Weights of a small GPT-style language model, trained from scratch on English Wikipedia.
Architecture: LayerNorm before each block, no position embeddings, ALiBi.
MLP neurons of a small language model. Each row is named by its layer, matrix (up: input weights; down: output weights) and neuron, and shows model dimensions 64-191. Each number is 200 + 40 x the weight over its row's rms, rounded and kept within 0 to 999.
Before each neuron's rows, "fires before" lists the tokens most often just after its 100 highest values on Wikipedia text that the model never trained on; "fires on" lists the tokens most often at its 100 highest values on Wikipedia text that the model never trained on.

fires before: "il", "ers", "nd", "ent", "ac"
fires on: "r", "iv", "ar", "at", "u", "e"
L6.up5,155,166,207,160,158,245,167,255,200,188,165,237,167,185,168,226,241,216,180,124,187,231,146,203,239,164,215,220,228,150,172,250,216,275,206,182,258,185,225,181,212,196,104,188,162,171,210,148,198,191,194,144,247,223,185,210,190,229,207,210,204,203,239,203,205,110,259,285,282,219,244,212,244,222,174,233,231,184,167,251,183,225,231,121,186,185,203,204,235,261,171,138,220,111,156,212,251,76,183,205,201,201,257,185,214,171,210,202,202,184,196,201,233,211,265,226,197,206,135,166,201,191,140,176,243,184,135,191
L6.down5,128,171,212,214,217,208,225,150,222,232,229,199,214,203,148,170,273,297,193,195,155,206,233,202,180,171,183,180,182,165,130,183,185,181,196,195,198,221,216,192,189,229,200,163,242,170,176,293,213,220,154,212,222,146,163,197,162,208,147,211,222,254,193,245,157,207,204,199,219,259,211,153,145,148,183,199,194,227,213,128,243,177,215,222,227,226,215,203,200,142,234,143,237,205,233,203,213,167,182,185,250,197,329,183,174,217,177,238,281,163,210,170,228,218,225,202,226,204,162,266,180,327,129,219,188,194,257,201

fires before: "ic", "e", "f", "i", "t", "or"
fires on: "if", ":"
L2.up130,215,189,129,145,181,284,187,281,157,231,185,266,147,183,252,254,253,191,227,214,231,165,155,165,157,192,237,229,199,163,196,149,278,240,68,174,208,165,202,170,188,164,284,190,204,249,197,203,229,153,212,128,197,191,196,181,248,197,227,181,114,196,176,182,226,275,198,171,99,234,183,236,208,192,239,130,212,247,254,180,224,223,178,202,191,251,157,258,196,192,203,187,186,227,198,135,214,137,192,249,129,197,202,183,242,204,242,206,230,227,151,248,190,177,196,191,241,152,181,180,195,229,138,229,189,306,176,147
L2.down130,216,225,208,162,175,146,184,224,219,237,275,243,220,194,182,167,166,202,262,170,192,151,203,196,140,208,188,103,190,168,216,162,267,226,167,218,309,179,191,205,200,237,271,199,223,237,196,172,171,88,212,168,188,146,196,153,181,200,193,206,175,151,191,190,146,260,202,264,222,166,211,193,155,264,263,194,209,254,113,115,235,212,244,205,156,171,142,259,137,161,202,220,188,229,179,257,210,177,282,251,178,207,125,152,234,179,207,97,275,228,142,224,206,188,182,168,257,162,126,148,252,237,198,180,233,233,196,256

fires before: "e", "f", "u", "et", "an", "er"
fires on: "om", "it", "f", "if"
L2.up413,216,242,248,193,188,184,117,207,183,214,214,195,243,269,121,234,205,184,219,244,130,193,143,179,98,185,220,178,223,186,146,125,204,181,160,156,280,201,197,189,184,190,276,169,192,178,230,170,193,199,250,197,232,240,269,246,157,216,163,221,115,196,198,213,198,172,232,103,233,239,196,147,177,242,178,185,208,219,268,208,163,177,225,148,195,280,218,161,198,173,128,252,185,205,192,199,102,167,204,178,158,247,219,202,209,216,204,227,181,148,243,183,155,244,227,219,247,249,167,198,161,206,212,209,204,242,197,176
L2.down413,159,193,253,224,130,123,230,158,196,221,166,235,215,152,214,157,215,180,260,199,175,153,251,147,205,152,230,219,221,136,266,185,287,296,195,164,202,235,192,243,164,262,200,192,176,229,160,235,246,176,259,216,142,202,155,196,223,184,222,223,277,169,234,233,169,158,231,209,225,157,169,223,204,196,190,200,227,167,266,87,159,269,188,223,159,237,255,211,194,172,175,224,221,289,217,251,264,209,143,182,217,280,184,149,215,198,276,175,251,216,132,179,212,156,120,181,180,172,224,113,209,226,203,231,231,165,196,241

fires before: "\n", "=="
fires on: "==", "===", "ions", "s"
L3.up258,270,201,215,176,172,184,245,159,131,111,182,199,185,294,171,189,240,138,155,209,289,171,180,256,233,238,194,204,143,147,244,181,221,248,173,171,302,223,248,238,214,160,220,124,212,214,171,181,155,235,229,171,194,238,171,250,256,103,216,198,218,193,189,209,167,214,205,181,133,164,317,187,192,198,213,207,132,206,208,195,186,283,156,218,165,208,212,221,178,195,219,240,140,199,219,144,232,235,198,197,182,212,180,200,209,164,238,203,262,228,191,193,198,192,235,183,194,183,244,183,192,218,209,226,178,307,206,72
L3.down258,177,214,199,265,211,197,217,238,208,194,167,236,200,216,223,192,242,220,242,213,190,217,205,197,146,212,269,148,230,268,170,193,173,305,221,186,182,226,205,153,143,136,234,149,180,225,220,150,196,175,200,217,308,180,170,193,261,200,212,138,216,258,253,152,187,210,230,175,217,175,197,157,246,189,101,199,238,151,162,289,299,170,156,172,298,182,217,169,306,202,139,225,155,279,241,142,178,223,227,196,198,189,164,152,168,255,194,102,180,244,173,225,142,277,174,230,174,123,167,115,165,178,198,219,222,217,240,202

fires before: "e", "ed", "ial", "k", "ag", "in"
fires on: "ic", "ri", "or", "k", "ion", "ak"
L3.up53,224,181,215,180,185,201,199,236,197,217,168,150,219,109,151,184,157,194,211,203,145,196,206,189,159,250,191,335,120,166,170,199,210,236,245,157,166,214,180,192,193,240,257,175,219,210,178,224,196,212,146,297,172,231,247,183,169,167,219,193,257,194,204,292,186,273,178,205,213,194,158,177,95,219,234,198,196,210,284,205,181,246,220,208,175,212,130,209,177,164,149,216,257,118,237,221,232,215,182,153,217,187,184,282,208,185,192,201,189,138,192,176,199,210,176,126,171,241,164,225,223,230,272,265,261,232,283,202
L3.down53,141,197,180,203,238,252,207,164,225,147,171,170,223,240,191,207,205,256,115,187,206,147,240,212,191,248,186,240,234,206,228,243,182,154,189,205,234,234,149,249,189,220,188,191,148,195,189,185,154,197,191,200,191,133,257,187,112,229,228,214,172,211,191,184,163,210,207,170,271,200,196,233,210,180,91,271,216,282,78,195,206,192,166,182,194,199,91,157,154,203,237,163,247,214,159,186,278,203,225,209,289,191,257,172,280,157,212,245,251,254,268,229,183,151,195,220,268,213,209,189,209,102,173,207,223,193,251,133

fires before: " in", " by", " on", ".", " of", " to"
fires on: "ed", "ot", "n", "art", "ld"
L6.up226,191,200,196,214,195,253,212,198,189,247,175,212,267,221,142,261,186,209,236,181,146,144,154,226,194,228,202,239,203,173,283,217,128,178,227,153,163,259,215,204,216,122,201,161,231,188,195,245,281,140,249,160,268,199,162,88,220,162,202,189,253,220,197,215,191,241,222,172,202,282,151,247,156,268,225,166,329,203,246,211,130,208,203,207,162,210,217,173,250,184,230,223,174,204,114,165,147,208,179,195,231,218,197,157,153,203,188,218,160,211,129,204,222,127,218,140,261,179,230,179,286,247,174,239,256,215,182,153
L6.down226,201,203,277,225,185,171,195,180,264,192,206,221,201,188,243,191,226,187,191,158,185,282,172,242,183,185,164,259,219,274,146,181,178,251,219,155,258,208,197,187,175,145,156,254,243,196,177,204,222,176,175,185,191,276,260,247,235,206,185,187,122,206,228,198,255,231,151,230,175,191,146,117,226,123,186,123,182,218,169,222,189,193,203,257,161,186,218,208,175,195,205,191,196,148,221,214,237,239,151,224,209,223,237,274,222,199,192,246,213,237,204,216,221,247,185,203,193,224,137,208,148,168,165,122,204,204,210,183

fires before: "t", "b", "l", "end", "ed", "ts"
fires on: "ul", "ri", "ic"
L3.up640,232,205,158,257,212,182,247,289,200,249,186,239,221,153,187,159,194,162,216,220,308,218,148,214,172,202,171,226,194,240,215,190,162,226,183,204,135,215,126,236,185,161,171,205,168,210,280,178,232,185,242,239,229,230,283,211,238,174,146,186,147,201,177,288,203,197,206,204,255,155,163,192,183,257,145,163,203,197,175,197,189,279,171,172,200,243,147,156,217,259,267,182,240,106,192,214,197,279,180,240,200,161,217,239,228,128,190,194,154,222,176,287,184,188,147,186,127,257,188,198,209,188,116,164,220,225,118,223
L3.down640,224,185,196,162,227,127,222,283,182,150,251,163,170,259,229,167,216,167,254,188,124,207,157,242,195,249,176,193,188,223,226,213,233,236,153,172,184,191,149,162,200,124,211,220,238,200,209,233,177,160,213,170,229,155,254,135,147,218,168,216,137,185,249,176,226,209,158,181,205,103,186,205,262,194,180,201,239,199,163,225,198,204,236,182,184,308,161,284,231,257,201,137,220,154,211,190,179,244,182,191,226,230,255,263,120,176,240,171,266,211,219,237,195,139,176,201,183,181,244,190,184,145,201,192,210,163,232,212

fires before: " 0", "\n", " 1", " 2", " 3", " –"
fires on: " |", "4"
L2.up624,228,39,234,217,164,204,197,128,211,183,200,222,129,184,125,285,225,171,227,211,209,186,199,183,200,163,244,148,257,256,167,225,188,196,277,204,170,209,142,221,220,186,129,128,172,167,187,227,171,211,191,221,209,145,184,217,259,222,131,156,245,237,254,232,172,198,174,253,175,161,215,237,223,207,217,208,235,241,273,216,174,275,237,217,167,98,180,248,232,207,222,164,212,233,224,223,211,192,158,232,229,209,273,208,204,199,212,191,190,149,125,199,184,184,188,275,195,174,201,111,179,255,315,217,173,178,194,184
L2.down624,208,285,158,236,191,149,204,186,251,250,217,238,243,226,259,146,154,222,168,189,156,194,239,203,151,162,173,161,185,182,260,208,203,103,140,135,219,166,270,249,138,194,222,216,207,209,275,206,121,183,255,201,223,193,207,244,187,176,219,191,163,214,176,185,229,190,127,197,175,164,191,221,120,244,209,115,180,193,195,205,242,188,170,216,231,309,272,191,214,188,234,236,168,215,207,237,170,175,211,159,166,131,159,201,169,218,244,236,168,229,225,235,170,205,206,129,217,186,159,208,235,247,190,204,253,184,212,244

fires before: "i", "k", "e", "ing", "c"
fires on: "ad", "ac", "in", "oc", "er", "en"
L3.up509,170,185,167,134,152,208,174,212,124,147,195,226,174,267,191,239,162,234,159,207,237,256,168,220,224,184,140,181,155,192,274,190,186,188,183,243,193,231,207,192,193,236,168,261,186,100,213,125,219,251,204,175,207,186,106,141,249,145,137,165,150,216,206,210,192,161,194,163,243,274,191,195,249,237,210,209,223,220,202,199,169,175,233,140,209,277,116,261,220,201,244,223,172,162,161,185,205,106,238,178,114,186,187,230,215,170,227,144,177,244,206,252,235,160,224,188,224,181,164,143,195,228,231,165,140,202,198,214
L3.down509,246,203,270,201,246,223,230,158,285,233,187,163,206,112,248,204,239,181,188,203,154,187,153,203,177,217,150,168,288,233,158,195,172,216,192,192,174,167,205,224,198,212,281,176,180,228,169,214,218,226,182,169,147,212,220,225,226,210,174,157,245,240,156,181,210,264,191,196,195,228,207,148,181,235,258,221,235,152,149,228,183,221,218,132,209,161,210,175,244,216,225,241,199,202,170,263,211,195,196,158,189,200,256,201,211,150,165,255,232,156,121,197,180,177,179,232,215,169,168,261,166,164,187,243,289,154,210,238

fires before: "\n", "=="
fires on: "==", "===", " "
L6.up661,259,186,240,160,218,176,253,198,227,233,203,264,191,223,169,208,187,203,206,221,212,236,223,213,134,184,216,134,221,146,230,213,185,214,95,250,227,167,235,207,211,174,216,192,219,186,265,232,147,202,228,124,163,242,195,170,230,273,296,214,227,261,212,216,174,197,208,209,105,150,210,155,165,188,167,163,181,232,176,193,154,217,146,177,212,110,146,151,230,207,143,161,201,223,233,258,104,223,169,197,186,153,153,231,189,149,142,175,171,247,180,244,249,272,191,174,229,190,214,212,139,145,138,212,193,198,234,195
L6.down661,169,142,178,209,222,225,249,164,198,168,181,227,162,110,180,238,135,192,192,260,205,178,213,269,201,190,239,182,151,176,280,197,292,209,216,136,225,176,139,201,229,165,254,183,176,114,222,215,228,177,207,187,250,267,212,208,208,258,193,160,252,198,212,220,196,174,237,186,172,183,196,177,186,244,197,195,191,173,258,272,200,228,126,148,202,178,232,204,224,193,224,110,117,214,249,225,230,223,168,151,201,201,147,254,207,160,195,181,232,202,191,242,241,117,211,211,180,198,131,192,197,299,261,201,215,254,188,127

fires before: "==", "I", "===", "The", "P", "A"
fires on: "\n"
L3.up47,278,224,167,210,239,194,232,212,189,161,219,226,204,114,247,216,250,178,206,245,199,228,253,251,118,177,133,202,229,201,175,169,222,190,243,166,272,252,154,256,184,228,177,267,200,174,272,200,136,207,268,153,218,192,179,210,163,175,216,189,111,176,175,218,217,182,186,208,269,206,211,162,196,231,287,219,231,243,207,188,168,269,179,203,233,182,237,216,136,212,241,244,254,215,150,235,163,189,153,192,176,222,217,226,194,187,226,191,164,174,163,151,242,263,234,101,237,277,240,144,186,140,266,216,197,228,176,139
L3.down47,170,230,175,250,213,209,225,161,218,182,176,221,206,221,272,215,223,250,299,178,233,169,226,238,162,221,246,199,190,163,196,168,247,156,169,204,206,267,211,165,233,202,196,274,149,144,170,195,188,205,229,222,225,247,161,226,199,153,222,168,198,212,150,190,169,233,250,177,272,189,213,240,219,244,218,219,212,165,145,175,210,185,255,172,198,173,187,171,160,190,190,258,231,218,205,215,179,146,171,246,187,199,140,275,278,231,198,179,167,246,289,219,225,248,258,177,255,230,206,89,206,182,241,194,194,253,156,179

fires before: "t", "c", "ce", "i", "ic", "ts"
fires on: "in", "ed", "o", "W", "ar"
L3.up729,203,220,235,181,188,198,191,188,211,256,154,200,215,211,150,228,195,189,133,239,272,219,207,272,210,213,233,144,185,160,253,191,228,245,199,177,244,245,147,194,218,232,253,211,198,230,278,136,305,161,171,144,234,133,133,196,140,181,161,271,167,189,219,179,214,178,173,205,138,190,192,273,138,114,229,195,205,210,179,230,261,175,193,235,245,112,186,187,226,215,279,231,206,212,174,215,207,202,215,196,182,209,271,229,147,245,261,145,193,196,236,186,197,223,161,112,253,137,147,154,255,168,309,225,238,243,184,171
L3.down729,216,118,215,268,194,191,179,183,215,169,250,184,151,172,240,164,206,202,108,157,225,183,170,181,185,214,235,162,268,292,139,170,134,193,218,216,268,137,195,210,190,158,262,240,187,154,199,187,180,162,144,197,159,209,255,132,374,138,231,184,172,209,244,226,148,207,186,262,207,145,207,190,252,220,207,168,154,155,203,159,171,209,219,180,222,246,182,220,281,194,202,231,185,210,211,239,174,171,244,222,130,168,270,115,212,158,194,248,201,230,193,241,192,129,185,265,181,139,106,160,146,216,199,186,190,247,222,140

fires before: " |", "\n", " ", " 0", " 1"
fires on: " |", " 0", " 1", ";"
L3.up662,230,170,187,179,154,205,165,208,225,182,179,177,220,231,222,205,155,166,235,179,220,208,189,169,211,238,245,236,227,225,252,288,230,190,210,274,182,167,270,171,215,204,160,134,233,215,179,213,133,190,220,221,230,196,237,95,246,215,181,162,315,192,248,157,262,142,163,158,206,170,229,219,124,169,200,220,192,186,171,225,242,167,192,181,209,221,190,175,158,174,246,194,284,203,265,151,234,172,242,108,213,202,218,136,206,155,300,198,205,176,170,223,214,169,203,186,196,274,265,204,160,215,275,213,209,187,202,169
L3.down662,208,193,142,196,231,242,127,180,214,165,248,207,228,247,241,142,274,225,169,183,181,187,178,203,165,108,168,251,250,245,184,121,210,215,140,220,86,208,121,268,178,139,217,240,162,208,286,166,200,254,196,180,192,247,185,303,215,168,228,223,235,162,169,218,204,168,175,210,239,220,258,211,177,247,207,266,176,202,214,176,246,149,152,142,225,176,228,173,200,177,174,177,206,248,223,208,207,221,171,242,184,215,219,165,227,196,242,249,209,174,192,241,225,210,178,188,213,150,225,164,216,193,217,152,203,101,268,275

fires before: "\n"
fires on: "==", "===", "\n", " |", "s"
L3.up218,233,247,257,197,194,247,250,186,190,142,174,222,217,234,178,189,188,179,180,231,228,198,202,258,227,207,206,185,252,170,212,233,242,198,217,205,203,222,283,147,177,209,214,210,209,255,188,205,184,146,207,180,165,198,174,167,215,130,266,143,301,199,276,270,231,178,223,243,197,153,219,183,129,152,261,178,116,194,253,203,228,224,149,187,153,160,222,230,248,280,251,212,161,229,201,168,215,208,210,149,125,163,111,225,120,194,153,158,295,170,151,198,237,157,186,107,224,193,196,229,181,253,206,165,126,176,231,161
L3.down218,195,236,215,242,172,125,117,163,177,251,252,201,196,274,194,169,203,122,212,191,222,173,160,196,145,195,189,171,214,274,199,133,146,131,219,184,221,137,231,197,173,217,204,231,175,223,231,261,214,206,221,157,236,227,183,240,217,207,162,173,102,197,270,90,164,239,186,192,206,189,239,200,222,166,192,244,185,187,164,213,212,154,292,212,268,204,216,158,219,245,168,168,125,249,264,230,246,274,247,205,216,162,202,220,254,166,248,209,233,237,249,229,192,232,156,249,178,186,244,239,238,231,230,197,202,142,184,168

fires before: "p", "s", "om", "t", "ver", "w"
fires on: "ro", "on", " a", "oun", "ur"
L6.up378,215,154,286,155,167,136,281,202,216,201,288,279,330,233,191,266,257,154,206,182,179,172,158,202,205,202,249,202,203,189,239,166,196,204,259,219,140,146,222,200,149,201,201,201,242,185,182,143,243,209,217,163,126,174,189,214,299,253,223,136,288,203,204,202,155,216,223,193,88,180,257,165,185,197,184,152,227,162,213,151,216,219,155,192,161,168,182,197,167,237,156,147,170,197,130,258,262,222,228,229,161,152,215,219,175,189,190,283,205,206,214,147,186,224,198,222,221,239,146,202,263,232,161,144,202,220,195,197
L6.down378,191,197,229,216,199,204,139,210,154,200,231,214,154,199,233,200,198,128,151,265,199,218,173,210,214,137,249,180,288,242,238,268,200,185,130,177,171,187,252,198,233,175,255,176,117,236,203,199,226,187,196,319,209,190,192,192,224,153,189,194,188,253,264,142,164,195,217,191,204,182,133,160,248,235,221,200,154,254,194,227,159,174,236,197,143,200,273,194,223,141,148,226,215,203,205,213,149,248,202,237,227,209,136,167,206,179,142,156,90,227,127,130,252,183,215,204,154,187,266,186,157,250,161,172,282,142,265,229

fires before: "h", ",", "t", ")", "\n", " and"
fires on: "'", "p", "ce", "\""
L2.up547,195,201,221,231,246,313,144,217,152,132,267,189,197,152,196,134,213,222,227,165,138,247,178,226,220,220,189,203,243,145,240,294,180,243,207,193,195,211,133,143,219,143,301,208,160,195,180,134,223,196,201,200,209,207,187,254,202,204,171,171,248,214,241,236,125,211,203,182,144,224,221,183,182,167,230,104,239,176,197,182,188,247,107,175,244,127,217,194,127,242,221,215,202,205,201,136,186,115,173,142,230,177,157,251,170,143,203,106,244,219,201,224,214,223,224,183,140,242,161,180,193,198,169,171,234,298,224,187
L2.down547,231,221,151,138,160,121,221,202,182,245,156,220,173,305,256,227,206,163,193,243,147,244,256,165,174,198,190,221,176,248,231,234,251,209,152,214,167,141,227,109,191,217,211,211,245,200,178,253,208,220,204,170,151,179,144,134,208,188,235,182,191,174,151,206,244,135,151,222,231,183,92,228,196,195,170,255,139,133,193,126,244,213,220,194,204,257,188,212,316,207,258,170,156,171,180,253,180,240,258,251,223,221,235,220,270,252,191,263,149,132,216,189,155,236,180,120,236,162,202,228,216,214,236,231,212,108,184,249

fires before: "===", "==", "ic", "j", "z"
fires on: " ", "a", "x", "in"
L6.up400,286,192,198,214,329,167,242,172,246,136,214,207,251,225,199,197,213,287,254,222,229,196,199,209,193,124,140,170,197,186,216,218,220,188,223,169,202,175,142,245,189,114,252,239,265,226,164,183,151,192,182,172,210,203,207,201,144,174,239,214,161,171,177,208,145,160,138,198,123,242,189,150,170,220,240,230,180,196,186,181,218,147,277,227,167,146,216,192,158,148,224,289,167,201,170,208,142,214,179,252,253,121,286,252,219,138,271,193,241,199,193,196,224,207,140,147,177,163,205,236,143,184,143,251,188,180,242,147
L6.down400,260,207,174,192,145,218,228,264,188,188,244,195,208,116,232,177,199,167,242,195,118,236,152,282,220,177,223,144,135,251,184,208,208,206,194,215,172,202,212,160,141,237,246,175,161,222,193,180,234,154,177,179,182,170,186,220,133,208,206,240,269,185,180,194,258,221,183,214,184,233,163,265,105,189,158,200,197,198,228,241,152,296,94,258,207,210,170,184,174,154,103,158,218,201,143,240,198,312,136,186,244,230,207,264,202,214,236,227,150,202,245,220,184,232,271,254,177,223,212,195,197,209,175,205,192,207,184,179

fires before: "t", "ed", "d", "s", "ts", "u"
fires on: "in", "he", "ec", "art", "e"
L6.up585,188,263,171,170,167,223,180,214,201,178,165,166,209,171,195,215,216,219,204,167,189,108,196,147,282,102,245,189,260,228,257,228,280,201,118,204,249,266,178,301,196,169,217,109,204,222,246,166,246,208,175,155,267,199,256,202,165,163,166,118,173,169,217,186,167,129,174,185,193,233,230,196,159,241,186,268,226,181,176,151,206,188,239,149,176,199,265,221,237,261,194,246,198,214,233,145,179,150,164,143,248,280,213,187,141,225,189,160,197,241,256,206,194,250,207,246,174,86,212,249,224,226,151,193,168,179,95,204
L6.down585,259,165,200,242,225,166,221,183,268,183,239,199,230,207,212,217,265,201,174,229,163,147,206,165,257,168,170,179,177,207,183,235,162,148,255,171,164,175,230,166,127,217,139,227,176,179,182,240,209,136,153,203,219,276,233,203,135,219,205,193,217,176,160,176,134,265,283,179,183,181,152,134,186,194,208,215,220,250,199,205,283,293,187,184,195,163,175,215,185,199,205,177,243,274,189,198,183,208,203,261,244,246,263,180,152,224,139,179,165,115,290,175,207,107,140,194,204,221,256,142,171,218,198,225,197,240,239,109

fires before: " |", "A", "C", "B", "I", "P"
fires on: "S", "A", "T", "P", "C", "F"
L3.up89,182,272,145,213,193,324,233,149,180,228,251,250,195,220,241,267,186,211,196,177,217,305,211,193,189,194,182,179,179,143,175,295,181,226,120,223,238,204,234,207,231,165,163,184,208,199,262,138,191,208,277,168,139,205,160,193,194,206,181,174,182,172,197,208,106,245,181,178,178,112,204,214,127,222,198,170,194,183,182,147,202,217,182,252,253,194,198,183,171,189,269,280,227,228,183,179,195,224,184,173,181,154,155,235,238,220,191,184,238,220,178,165,285,214,223,140,202,187,168,201,199,247,219,171,119,177,250,189
L3.down89,226,183,194,200,222,142,199,165,208,221,210,198,172,169,154,215,218,171,257,200,185,248,211,201,149,187,176,224,255,217,217,235,172,226,150,214,188,194,152,213,189,244,193,176,212,229,153,180,172,254,187,189,186,215,160,187,260,155,212,176,189,189,177,203,197,175,100,189,165,181,144,207,268,259,213,213,218,238,218,142,179,169,184,281,215,187,163,219,140,253,216,244,152,220,217,300,255,184,299,187,221,189,286,267,178,290,217,242,157,239,215,183,284,135,192,201,197,231,171,199,237,224,190,204,106,178,157,189

fires before: "or", "an", "f", "ic", " of"
fires on: "ist", "ess", "est", "am"
L3.up415,179,180,130,203,189,261,137,247,250,180,230,144,162,183,246,135,265,120,222,224,154,255,184,201,181,183,175,161,188,136,253,187,225,185,143,209,231,179,107,174,225,151,155,259,182,161,203,219,171,142,191,163,116,219,210,175,169,166,201,106,185,189,235,208,134,193,228,168,250,181,198,287,159,230,224,150,264,209,266,192,148,219,141,214,226,189,208,225,218,130,247,218,189,217,276,187,212,196,185,201,174,139,205,199,220,191,172,216,115,209,175,199,253,217,147,249,236,198,115,241,195,202,267,212,203,226,186,216
L3.down415,151,226,205,208,154,144,153,203,151,209,108,186,217,235,224,231,235,46,266,136,223,109,229,194,243,164,170,143,199,212,221,265,246,169,154,196,156,257,248,248,144,272,249,190,230,286,211,220,157,190,153,153,218,204,225,213,259,226,229,199,152,113,253,204,228,211,148,243,195,199,144,195,170,197,205,246,201,193,190,193,134,255,194,243,161,195,162,161,217,258,229,218,232,195,254,184,248,241,205,232,230,207,177,229,200,219,160,195,203,212,187,186,204,245,232,246,166,268,236,222,163,224,174,208,180,139,183,176

fires before: "\n", " ", " 1"
fires on: " |"
L6.up494,244,142,228,226,205,225,206,249,257,210,228,253,223,178,183,216,252,225,197,182,187,167,199,260,162,138,231,199,190,208,162,153,221,183,264,93,218,176,179,135,250,247,173,153,152,191,177,192,190,207,198,183,128,206,236,129,233,207,197,216,246,223,156,194,143,161,165,218,164,213,205,262,163,198,186,246,252,273,184,219,130,275,176,210,177,196,290,276,200,225,240,192,169,189,219,271,130,167,154,236,190,192,193,216,206,110,170,160,147,284,159,186,155,265,163,163,187,145,166,175,187,213,225,203,229,101,288,168
L6.down494,218,246,171,197,180,169,160,206,181,183,227,134,195,149,302,213,148,197,187,212,236,231,189,252,158,232,201,191,214,205,225,207,248,130,246,189,280,189,242,158,240,268,64,177,230,223,104,208,210,201,166,119,172,194,163,211,157,217,301,133,196,239,194,139,187,165,173,192,216,203,242,199,171,201,224,167,184,204,142,168,236,166,161,192,235,208,269,236,270,174,207,156,170,209,242,269,201,236,161,251,191,188,224,194,170,174,261,190,209,241,166,233,214,283,244,209,204,223,212,95,172,196,156,198,149,165,196,203

fires before: "ers", "c", "t", " P"
fires on: "iv", ",", "oun", ":", " con", ";"
L3.up387,172,246,271,192,267,182,110,246,203,190,259,245,211,226,276,296,174,184,282,284,197,180,218,247,192,184,255,157,181,226,165,180,209,264,121,178,199,263,143,166,227,226,202,148,148,208,185,204,201,224,173,248,145,149,166,164,197,221,151,210,241,157,238,250,161,152,214,230,141,127,221,196,207,213,155,243,231,229,195,230,240,210,195,213,225,191,174,176,255,112,150,202,191,179,238,207,227,237,176,217,203,225,185,189,167,154,191,175,215,168,178,146,182,127,235,227,216,192,231,182,182,261,167,271,202,144,194,169
L3.down387,198,144,182,165,145,173,209,133,252,150,226,155,190,191,234,229,218,180,149,215,180,77,166,230,192,198,278,152,224,274,240,167,246,206,191,196,170,203,248,190,218,173,198,194,215,68,233,133,153,228,222,198,175,199,232,208,232,196,178,205,238,229,206,204,193,328,168,222,194,252,92,201,202,116,217,210,193,176,187,201,160,235,226,171,249,217,176,231,162,223,218,250,253,190,211,217,231,203,237,232,195,171,230,164,208,232,208,180,247,199,203,256,205,209,165,272,218,197,184,201,174,209,286,131,219,162,194,213

fires before: " |", "\n", " ", " V", " S", " G"
fires on: " |"
L2.up732,170,217,196,218,127,232,170,191,163,194,303,209,170,272,173,211,155,229,152,203,213,150,249,207,251,196,198,244,120,173,159,250,203,184,169,223,222,183,217,181,193,222,260,190,229,254,176,173,240,127,148,229,238,211,231,155,199,191,173,178,242,201,253,171,202,153,180,164,205,156,203,233,154,230,216,234,211,189,246,200,237,129,168,299,79,195,250,169,232,240,224,189,205,155,257,208,149,222,142,202,162,248,161,255,161,151,158,163,213,266,197,224,233,144,192,205,273,254,212,249,155,201,239,190,223,129,155,193
L2.down732,261,221,231,216,223,213,153,185,141,189,154,186,181,177,170,155,213,198,181,138,213,209,196,203,257,223,175,256,220,204,296,216,170,157,241,170,223,97,227,136,178,329,166,161,193,247,196,167,296,220,215,203,207,214,193,176,136,154,242,227,229,136,218,219,206,198,200,234,232,215,188,224,209,225,193,237,241,208,175,208,216,140,134,209,221,213,197,258,184,152,201,177,206,167,221,228,162,267,147,220,173,133,176,186,191,190,187,216,200,167,233,284,231,242,198,202,219,204,260,235,191,277,210,154,186,105,177,163